Weights of a small GPT-style language model, trained from scratch on English Wikipedia: width 896.
MLP neurons of a small language model. Each row is named by its layer, matrix (gate and up: input weights) and neuron, and shows model dimensions 576-671. Each number is 500 + 25 x the weight over its row's rms, rounded and kept within 0 to 999. Numbers have three digits each. A neuron's up and down rows have the sign that makes its largest values positive.
After each neuron's rows, "fires in" lists the words (lower case) most often at its 100 highest values on Wikipedia text that the model never trained on.

L2.gate699:464545531491510481529483456486518490511534530517506499494495493519512490517540523484520479503526514490463467490476494506512502503483491520476473505488518537502517534509546517458506503500537534484487498522511479510441532491480480501488500514526493522528464555510511504490512513471533446528
L2.up699:529531494461560460515496542530495494541507485558455482488508541510502500460491462521525530502535482507505478494534526496493543516516479520482519543491483511494505524508499536476515522489507475470499470510536495532493493492482506492499471537493467496570447539487466483502519545504516530482
fires in: "of", "the", "primetime"

L2.gate2307:494485506517491501487553502505491490501533483489481507562488517522515525491535531505451498484515498494514501511473453550532518506505511454449482528498484480487487574507519497443500484533486497481455510456515495498520492511486471505504502470515485518475541481499514444498467518475551480475
L2.up2307:473491500529485499524476513493549532472493501486486524473501496466521477495487459525520508548521502482499547510542502564515452510501486473517474508482463478515545450521495482510539504545499522501481528494494495508494501474489515532514494488487503515517503431507512475522538482506457531490
fires in: "other", "many", "its", "of", "the", "s"

L2.gate766:447500517473515503529476469492506490446503528486493487476494482527547512456434506466476516454502520484528501536489501487487497468481499479499497510465526492550490504476489493537493503456489496526556530466486466536567473482489516489514486515534517509547477512488465521503502525517485513533
L2.up766:470497497435454538513495507535555506510516477540509525445437490500479496460507518491522476489507510494559503480470457522456507488530492477489479472519516492495518511523514486477491469500474478514508521538453488494513494506496526495504481504547486445502502493518519455515535437485504504484
fires in: "of", "years", "old", "up", "18", "year"

L2.gate1686:500500483506475519488516524484542486488490457451479468503467476510492527498471497459491484456475473478500509514422493471536506508482470437513458454505522504476499519485489491455489512441529531481442493511508511519529509465474476490492466548524544530484491478503495539488486522481502539494
L2.up1686:496493503535471520502490533493535486528501522497512490505463481545528551498532486465523518505543525499451507468470497494510515521493484516481515506483494523506507533514481464473448441501494552486524498465521505479494475442487543452544493502474523486489477475502479444521503456524538489507
fires in: "of", "died", "was"

L2.gate1570:503500541492537482540465488457525490512528516511456478486505505505543499512509507510501439487509503499470495523500527514489504497508487520521447541482505487523504485504484486549545532517497479500522510465535495515487517479527501528543488525490495520512510471478486469519501481533472517551
L2.up1570:531464464485491518501521470503486506534525503513449500509525503480475508493498527507482478480489471489453495544535456490553493517525514457477512499501527479501489483484512485504508513522528544531457505463496509497490530432509520539485511499511507515498511532513499504467522533483467504474
fires in: "of", "by"

L2.gate2025:538517508514488515487523446471527525491493525481513496467489508467515511499485517513512501472539486519481515515516456506481523482518498489497470480502521480525497537473526458473444518499575513485500495489482494455507526494551499477485546480482485524494491474481496510491536521519497467470
L2.up2025:466494530482513500542493525506528519493466505550493471458493489475505484509488503529519516486472498509520485426505488498485452536528520504529474549524486493535523540510524494497477524487539501496531519542482492503492504496506478495502562486454492492546481542511532531523521493479517528520
fires in: "a", "appointed", "of", "elected", "an", "second"

L2.gate1735:516485489494498530505504479489474519494524524485493516516468492510513476496553524539536479458504472480524505469453479514554493524491549502514513489458492479509497493509489542481493529517494529522489479537514520500465538512494473468516513485485489505467500468511565505452509564480522480477
L2.up1735:472446487529445501484537519518506444458513469498492502499488463497515471470494475466497490490500506517464466498510498451538477534519522442485502486470501463495500510498544472469509508480476489505502491493473483507549490484498496500554515530523472478523482550534544513524467543491492490516
fires in: "for", "of"

L2.gate2001:512510543510489486503506491522502476532467502511512491497491491515509454480497492466482508515519495573524501502487461483514507477515520502500537483519517467549502499480480473521526501457522552507534452506469494533480506511498458487491502527497496471507499478471471511482507528514561518503
L2.up2001:451457463497547562484536474508481528508496523558459513542502494460567535492516483459489519541480549546480498461521514513530468518519503514490503544507529525532523514565511506449451463501544513472473497511481532480503528497536494506541518462525516492517495495528502514494526472466555517486
fires in: "and"

L2.gate2520:463498461515544521490474550504490492427496500471480557532510509445489491489523489523490505450522525467511515482478470495509514514473488499539497514488513536471495491467522454505517515486505537522494485498479497499522484504553492496547512465523494511512522508434489495485487498497476529442
L2.up2520:492502505526509546522487482500509472443500476495549459548535485519518499524531460538503529476487482523474534500525515515520504541519478525500514486564463454445516525485463443510495522533476477500484453516493517468524538531489484485504499452481504550506580488489488469451505516492474496518
fires in: "other", "of", "in", "between", "later"

L2.gate646:460516497508493453475484472538483507448514499497531511496468490515505509520510496553495501436488493442525450499490448517483470546487524467466493530488505496462481548498522508486511501486497484504483483507454484504511533493491494504505468501502503506471474488484526471507487454505476528512
L2.up646:488513449513553506522495517527504485529551478484514536504460478492545519518503524505546509464493520497515422520517480526456513523479516514522509526530516533514466514470498505500512522482499480532450518465462516514519527523537494492465493499484513519481500487499512483504499496492480511474
fires in: "several", "various", "of", "many", "other", "three"

L2.gate5:505481497537528469460539471482523502492526524527486544507502497492450502499475456469465503504507498513473530510530475524516487475500515515462560500494503519489521491457503557472454482498497523549487551522488521490494466481548476533487492464525479509527484486510472519466520447501492519499
L2.up5:538499495520486460471514491535527488482509515521531518517492523514510478495496499448540499492520519488480546537506488476481462528486508498511481483501464506524501502457473541484504522519520493521482497484463526532494498464540487481472475433491513521523491567515474516461516498486512509499
fires in: "of", "in", "for", "genocide"

L2.gate269:468479505464471532547484506505481452503493495511514520509483519458429489488448524442511468481518498522509534495506501498490498499504504494542504491506526518488487532503492507519483445463514499516486504511514547500528483451539478525438518484504557488447459457487471523514524500468471531517
L2.up269:480538494498520509504482464529484455495511506498526504493464535473496462458492560496566493523535480493477511538484473497546474479490526481512484506495497492469501503489505478482493492506491477520490513479484493485477512494481506471517490490463531503471502458516483496481465478471537525488
fires in: "of", "some", "all"

L2.gate185:496502542511557513496479494502486484466483481497524506516492498519467524501492523488504528501500486494510495503461529445449473500515503480553489483514504510510485514446541514486518500482533488441535503480482486485501496494523492470552505524477538501552504458509531449501522480505461493479
L2.up185:448502516511503491530502489513488501517495513507528462505505507479475519480457470502495455492523507555488500486497494495460505554504537476519532437528505537502501526537490491543483482540503484516516490489507532492464498487517494469505506476505551534481497490484542513492525476459513516537
fires in: "more", "of", "larger"

L2.gate981:490487496525507540551502463443549504495433515507524546550495539499529526505504520505485558494521558517466506461500474498472501498481510515501493494492507475489529510542512547508498538498490512507525507495485492485472533478468492539509465522529481494569521507500503481522483499480471453477
L2.up981:500484490482468480461477468477546499501497536503535494504513502504517467478505490492509482513518531493504478507522517487514521495544477496506533469500537511472513499471536486511480500484507515524516494527481517493478539495476514490488531510494493560522544504511488499480506492522440470491
fires in: "to", "and", "with", "on", "than"

L2.gate1204:483482515488511569473513503495489480497506504509458498498474524521500505521513517536506511561504445494479533504513481507527469559474530535500504472477521497495553456520467503458539509496473518494485487567520538473496493505521517604494489512483503464462472546499498492494531459518516544516
L2.up1204:480512449429487491493518526483506503504456532496504497489490529520427549530501454515526527488524469542506447513523516500497465470518572509500465469491534509479451500499499518492490467482526480494498488474504523483506534487505544482513513529534451516507524490485497527497525502551487519461
fires in: "of", "to"

L2.gate1710:536449471502500488514495514472499479500528470543498498504485522477513499508498474453483521523507476473493517495437481475532489491478453496520528472509481534481514470468487486517517500566485478493491476481481490517525514513509513543502498535512495484526482533532512466502555470532533527542
L2.up1710:532536474489501482459520450480542502503521485466493520516498546493470462524477500495495489518485507518486488531470472517496523493443501459495479486536486545473515537460494521461516497510509486552508476449524486481496522482510528511535531516514494488490511478514517460457512485498469477516
fires in: "to", "be", "when", "been", "being", "if"

L2.gate309:490501542490501499506465509515519502532525500489522515499486494521507495485518485526499504449489451471474495467505504455520505447479490483478450491530533489502505503474461467484516527476506550475518478466480535511529495488532499477535447490489456467512501447524486475512489489513502507482
L2.up309:550517514502518525577434497505543502478506483498538472460484513491509510508518490543478540492520470475477544503450485471468511488463516544475496463484549509502533555491469442525459502479511558499547504487515520522507479490501478519524483436480480476550495469548500502498489473487458510521
fires in: "in", "as", "of", "at", "with"

L2.gate1173:506480503513533499471506496464520480556502482499559468547496438492513488511564456469517501473487470507490442530533537501534533506523465506519513458562499487529488500487489513424518522474439516515498495532487480482527504471476560521482485441490499499500509518503514496530515511494499500495
L2.up1173:553527505540518499480471488497496519523520506497499518500513517489553522484532497530510493523505516489498501542499512461486536480493472467515520483512494490510528488498495489484502472512519512526482487515523450499504575539515513468549493471495477498495527490506516519514470499542453506490
fires in: "of", "by", "in", "after"

L2.gate1397:501467492471485473505488497516507495488469488490555531539500479463489480517525478525492493530514525489473511505521511511494552470501505587518530466492472506473491455504509533494511517472542492512550515529498492517468463484448462504508484493486520484499507528445510480494511517516510537447
L2.up1397:507516499494458488489462524537427519472504531493510487494518502503490496481521514497478540467459440489489509525471522459461505526551462480528498488521493502497492471483452555517505528489449498508504512502491463488512475494555521527464495473478490544517485500461476495498507501469483480492
fires in: "in", "from", "of", "near", "to"

L2.gate136:491530492513498496502531456492502501486532553515470517463484531478489480484479506488462477545520501507443491529491451485498501528501549523495462510486490484505531517466510479505473473497547541558460529524520517493505479454505510511477542492453458528473500513480478503517483463533515463490
L2.up136:493488466547536481523549499495496454480542499499529510489548469489463460479510487469503515520476476524554486568483502538525534483480497517498493523500463474499527534495512508498500498510488518479473551485498476454521515482480464504452524515495507527420476499497516524464528541495458527539
fires in: "of", "in", "women", "pacific"

L2.gate1563:494484501474521466555507495477480488490497487587471458467476473524538579532486493480490454482522486553503535535503524512500486523464509517520489472478509519488501514474503477499507510536457520554521515490537491499489509490467478494487505508487495531465518519477492556512521501502454509496
L2.up1563:479536502480487510537498470526559471531523546524460511514470445505493459453473488504478475494519487513515535496484494514522531536489492507483441498490499518530509524487485505466510519485495509505522503480512508507483482507507496462524506513486525524545457533503526517497494481509498545522
fires in: "of"

L2.gate1890:530485527529432502504507491482529512517476529489503512508496481488495461455515479555511461563498546507512533490504458511539513459497470539518499472443529506511515491498509527476538538518510517501480534510444531521479504514501483473486497554525542499536483486462460490516476460512463516511
L2.up1890:492515501504480540490527464489505502471518513505526509490505542449477468503506488513489491538463520514503494497505492470552514485512446506517513507509460473496514494471502501517479522475550541491499474544491507515507460460505506509488506524454505506494546536503521539516511527447488502487
fires in: "and"

L2.gate1029:498505477523506501455485481507519511514501523480483479512474528498526531508492513500458482428568499528452520533444527487500480465536555518500547520467469500494497525485563497452506463520512480506454528464532503510473528434533494467475509516489459513536476466526520510484487503508464459518
L2.up1029:480510455543517522473526456475463504500457514458499511521456526551534489476481505532539487443556515504508505543486494498505506487506535508495530491483500481515511508458513480479457484493481509522488508514524512478509490457519500485496469489503508510495507490499521487492466502498517549478
fires in: "of", "50", "all", "most"

L2.gate371:531531499504508481483485500551483495497553526481482477461504472453495500455466495492482504483495498522487494525492518524536488505489496510484481480514467537543532478471536540528540494521517501474479503488498444520468513496485502500489492478500517509529503526498448500470496511517535475538
L2.up371:461486515454547514479520520524519513497479526527482473500502505476525517501519519478492513481480497496471508485528505486499476466514514483471496501505487493496517521469440475531516507530467482496508524489498542459479482525465541512501490465540575535470527495521514471527499495485506528529
fires in: "of", "to", "his"

L2.gate338:469481457510463543526507467467504493541467490441489495518479515483500453476496507481461495501479511536521496516491501513478519506502519511532511492486498471526508467519497493485482507490472504559506549440512510502452504445532497508510485496485459518473555495462501530537505499521527487479
L2.up338:422500481526473537490480479479492517459502463480518489520476528474513458465517466476529515474526437528524513524508469509514471492488512526535485501478495507498496441512493530474481507506549530521515534490486548500492460486521500519476522500508490497472520567518506520510464479504517501482
fires in: "in", "most", "with", "of"

L2.gate432:477534572476439522465499522499474514504515493532522474551516481518492497482497527495561507475538527501478512509532500444483475510558553503490474509483536533488502464479480476532513487521493484479491496476501522485479520472521484516462503520473513493463527474505495507532490546513523561527
L2.up432:478496495480479511514516489509491522498520514469482503491489499482499505488491467514521529471519500481489524442521471465466489476502490521462459543537535504514479446479468487500493475474506485477490493499481476492484562513492512477473510519465471489487529512500526537526447483568518479506
fires in: "to", "part", "also", "in", "been", "co"

L2.gate2671:450503476458469492447494493471529511494493483476522502485499469479540506482469513520448477468501517509478523477502519479519505484481558534505497554518508514515535546521518556523550474535494523461464531498479504507458474484518480507520560509550497542468505514514531499515484515468507541503
L2.up2671:465553504473551501514520548525498471484488514485485523483487513474521511453479508501504471478485528508496457503529496458546485492488515482452481524479499512481505510510470535521531545504503548503467511477495503484480452515523474500519529495501508516522507482505521500507469506494471461503
fires in: "of", "a", "president"